{"n_layer": 13, "d_model": 704, "n_head": 11, "n_kv_head": 11, "head_dim": 64, "d_mlp": 2816, "vocab_size": 8192, "activation": "tanh_gelu", "norm": "layernorm", "norm_place": "pre", "norm_eps": 1e-05, "positions": "rope", "rope_base": 98700.0, "rope_fraction": 0.5, "qk_norm": false, "attn_scale": 0.125, "bias": "none", "tie_embeddings": false, "parallel_block": true, "extras": ["capped logits"], "init": "uniform", "init_std_qkv": 0.0236, "init_std_o": 0.0293, "init_std_up": 0.0338, "init_std_down": 0.0338, "optimizer": "adam_hyperball", "lr": 0.00464, "beta1": 0.9, "weight_decay": 0.0, "lr_head": 0.00525, "grad_clip": 1.0, "warmup_steps": 257, "schedule": "wsd", "decay_fraction": 1.0, "decay_shape": "linear", "final_lr_fraction": 0.1, "batch_tokens": 65536, "seq_len": 2048, "doc_mask": true, "train_tokens": 902600000, "steps": 13773, "dataset": "wikipedia_en"}
MLP neurons of a small language model. Each row is named by its layer, matrix (down: output weights) and neuron, and shows model dimensions 304-399. Each number is 500 + 50 x the weight over its row's rms, rounded and kept within 0 to 999. Numbers have three digits each.
Before each neuron's rows, "fires before" lists the tokens most often just after its 100 highest values on Wikipedia text that the model never trained on.

fires before: "1", "0", " |"
L10.down1099:496455437575518477556435483539463491461472512485558487457446548509506540558599548552571451532521426502549637559538476557501406473616534537476493517512498520448513464459506569457512404490444505408525518560518464483454530479531528528487446545457608493554545510497526479594468504579470437540

fires before: "0", "5", " |", "6", "2", "1"
L10.down331:512494476548451549428487543499464505496430469436464590521498538420448437461441552540529534456541498527444482539547565538407565522496474507448474506550479536491483565527483529482453518461476434360480451490490496515506442459463478411486514481555467566496508475615442529544467477542539468440

fires before: " |", "0", "+", "3"
L10.down352:498569579518501418513571561482442500542420477465503516466464426454544455536458472520548542429578513582481528471504464530493480535484529523455480472446475487513344514516511536477499465434508511419511466489449523469498452516442475458534589482517438463507557479497422535509441455528549503535

fires before: "0", "5", "6", "9", "7", "ad"
L10.down2320:559498524547523474436459451529419484442493467383461466491462547479560559448468587558457552476514512435517605517475393592467425418557437436531593436470488459460593562489456481424461529466540483284478452437552523474431501555462496574503508493419513403475503554518570484505470436498431472537

fires before: "|", " |", "0", "\n", " votes"
L10.down2655:430556435460513591512488441523517515491412418365469498478564586528512526485574549492471384494503464555545481489510461505536544503508524483503575601582370435452464630519413568464545545550567543447444565579518397528446568533536461499419559527494560503423462453429451441429518556464484520497

fires before: "0"
L10.down2012:548475423540412529522440453526526491539556554400506493427546431461500549571493496520487442592437450568521496492477467465460504521455436512469425459605555422460531550448459431526456539502569477422481499492547518493513436477516491481500502492484437394547545434401546482450511449505513498593

fires before: "0", "1", "9", "2"
L10.down1237:530514508560482444390365562494397433506484452488464484562567472493539447486490524619521443464508434468485524445621526519435411466548488504419516437493528440536598436459444583422461512478451546536576550561571543531485508449507510544512471446500521467480497491524499565511432586505421581517

fires before: "0", "9", "5", "1", "4", "2"
L10.down832:568464428493487480485501492431368486433526491450546456486514555508518538564450479517509394587441483499440395485516517494467470518535578455503460584537455469449485500457488502463519590519471518428475459419460445516518518340519489472550424468447557458524507494528552547494469449487537481421

fires before: "9", "8", "6", "7"
L10.down690:543516532505463481488505491502423513522563521490384466448545488390512452552569514493429498505473482376526490433525514466490457460547480506462498498538482513497505582553552551530559468488561557338530467598585459485525581455371511580447540414505471523524495516463497518427495472440590525455

fires before: "8", "9", "7"
L10.down2164:495543474472553435467445482471462435445582441509489510491457490430392463520500591463499507497397550433558536573572458494525546489475529497482545547460482545473559481482505515432481429513524600412548441422435656502462471517638545514452519489458559559570392392526455596447503570527453459423

fires before: "1", "0", "2", "ing", " which"
L10.down775:434463537433448514442544505484539440524500415450478460503486423565482475447477513539531524507610453490516456482467556576568398502523523455471473477498453405512404522454477506513503475544447554437574543465530490522419430495494515550488439467472537480552456523560441537528458493546582580533

fires before: "s"
L10.down273:446463531587560448590430490462490554521548478461563500491508467492489411447502481554589554525439510545444524471428505589518470480525472488522507544478554533541528534550486535505389436434539525464577536514454576578427548538405580460442522437541485480570523530477458526538436498504481518604

fires before: "9", "ing", "ou"
L10.down762:508487534518409476529582496488549508515506617454586414390466488484520522454461646593457523425515536426495422517585434554548442602551526526514591476519577608420600581561568519514532520586388450472376601498589470495475464443563386480507494452480500494495496506478479584530520457562591452599

fires before: "1", "4", "5", "0", "8"
L10.down2638:437532511539392469457429477444533474476467525501518474537556368449546445470466505476522570426570518473433592489497440525512491549537501493432427490439366529447491489521492528460531513470499525346503510421447508453472590558484490475485575434420572516497547451538566439499499412475486561481

fires before: "3", "4", "5"
L10.down1261:436465426562502493648534517454531515538510535467489536427522445481461518400459507544453503525397549470468487465487467465557461423440549494443503520501577504555522592553572369495430440408556433502471492511557447386468448561563502500564557459548495540560541493465563457538517488600580494413

fires before: "1", "0", "2", "9"
L10.down806:507450658480520459417549437462492596409508498466456465497467493450477572491429569548487508470526515437560537483427502533534510508448518499430486558479551550548444500447449422370483529433506435417500498475475458561512519529457585515482433554518489498541557512458513589523552537463469560535

fires before: "2", "1", "5", "3", "0", "4"
L10.down1291:435449487550569482485440521494467483494569588437501549553620473493444478519525399457496565525491536552469520470497531494526481513483527498441467455529495404544340494408476463480532487447507554584539540603551512500430406501473478530494497575542461515556588574537506450486494517448490553544

fires before: "0", "1", "2", "6", "3"
L10.down719:518486513568548536381577507462465393438485499421466495504555579481518571525465493549507553544477543532419515527492426487492460521600539673405548504507508489581448467470521541489574490544485515447398467516468524445464417557520516534509424520454535507505536560505528519515485489552531482538

fires before: "0", "1", "3", "2", "5", "4"
L10.down2392:537581489572484445476459509558505477400545440588477457496527490486533543545549457445462516506501515445460503503540507520481565471510422557425486497476517447489603501452415554556550637512512569381379508502469559517500460527455552446515474411458599516484582483494528577564425504523486454490

fires before: "9"
L10.down774:522600562499505428440491511367474487485578516456518499407544499493455443470441462510520548429453464513475491461433521476547499468565412538465520453442463522505520531522421519492523499622482550409582552490445493524531546561467508485410562438574495449389480524544525458549446434414415485517

fires before: "0", "%", "6", "3", "5", "4"
L10.down1629:500522586475493430474495449457481466471487434490521500567535506472555517522454552458556468496393525539466559410417570535484516529435481453480521445480508527441485538574593565456484538528462507612526569493636531506586496403382516504482459462464472491656444420563522457585467555489514451552

fires before: "9", " in", " on", ".", " ", " from"
L10.down2370:459492454482513556489406503465530457442569582498461515427508500509499407418454471535476569569475418488459454524459432527519520545482520457494544513471452482488424627466622566517501407641493507491470439502403546467495504534449497577535513573556497451447564498536378402504477457401512517473

fires before: "0", "1", "2", "6", "la"
L10.down412:538543472525511563430482515511579555535437473434434570453572507475538524546513566518415476519501514436490493474538455550440425514599468553490536451536517439521513425438476502523578502400500530365521555499488531524416536381435514504573523425575505541530572447590536558497520457608489444481

fires before: "0", "S", "1", " later", "5", "9"
L10.down2478:468537461535504585437517527563587505514543411472502483557533430442434453481495478448487461469595462479412459483605453517468524572529515451586360536537513465577504516508441545493434460519440430482473482473471522459491516546378528520497420505619503545354551473592516573588378573568549487487

fires before: " ", "\n", " |", "0"
L10.down2592:426471516482520554507506503546418513502499426450394483604590472576427437456480597522474524505583492457451439516476538569489420475506552471419467454507416500525602520491490512419600439501529474524470478483459510511508527557422467513486465440425551487522540520598547447477533612509514496446

fires before: " of", "s", " for"
L10.down1663:480489385514467455465468520537482460528546541462422488475567496447501491467628482594472449507539499534544448490488472514505499462525504529485412544507466512438565510514280495559454581545439521425510516369523530528528464526473493471450502517551549519485475438450512489508419512393536474419

fires before: "2", "1", "0"
L10.down2375:572442465520507446566513570488460434403544511533471519509562496539524579539425492495528463493498504490524502451445569508449466508495527455446486455572490505522474492473516543428423483454470444471467554514558542434479430576548506436483504420582493533491489504557572536532553502551557501506

fires before: "2", "1", " census", " "
L10.down682:501572543466471483407573541438550414501602452584431551541451477514509526560467456524531649527516523498522540419380534465481621605551538433615487422445497538502472542495503514444461482504537500474478458554458483543390556440490478474377427512538479485478480464497478468521421396455442482573

fires before: "9", "8"
L10.down935:495579514516406521577516490519473546549489530444488529528532485504573430469522474508506495496578471460428441517533487491466481520505500557496451508512415589456461559543488462495496523459491430458611393470490459577563481595492443584483553467462507459423546433418396557435461464480497525481

fires before: "0", " well"
L10.down531:375466508506518508486539533488511485468527586560533469498500599468573465550439483535611502418555502476427564483544512547410463542518461535581449392531580460488481568597577491441507432555540439434529583461510475439509470521499507483476477539551458480508494562533460396543390501614497485530

fires before: " ", "s", " —"
L10.down1695:468543476431470500380492491480394526597498470525401417557389512555447429522601488505425514474457529561484409522463556475481438566483522513464441545474513431473490495500431494496494501444469566459474413488561527519494532490460540475474532493526504432519511467488509474482451505580535538530

fires before: "3", "7", "0", "6", "5", "8"
L10.down1836:471445590429451477585544513539492492474485547468479560456561501623513444551533545424538508468545474346540555473504541556540461464549618467486405547560451486480524516413398560494529601493490597362450465454523507475475589499582519480450440492436547524418521438490525585538378446640553556503

fires before: "0", "9", " ", "s"
L10.down308:532508589493438465626530490485490544522580543499551551462448455429532476389490467501492427469472443565539503532484562476488441525489474485461496565517548514445541556580429475486500548453368440492471528479385493545445478454440497507465493388405430565485499474510463501493369502549548503578

fires before: "9", "8", "7"
L10.down1420:480517559510511495566507471552525483462528592476461498500506509515492482482532594517467505467459624413475425430459468478548497479440497494430493503474490494499498547528498486482580424542492528367498480495505448520497490472437537502564421436574514495450482449512509489518457546445472523473

fires before: "0", "9", " Sch"
L10.down662:463518412535582450383525427507563542530498456500518435489522552451495515481488469502457435405562572421512545444498450477501522443452546489448510538528480498454427401530468435533571430514493536517577551542454485447637409585520519552568428533428458497523474524495461528467608484542486407501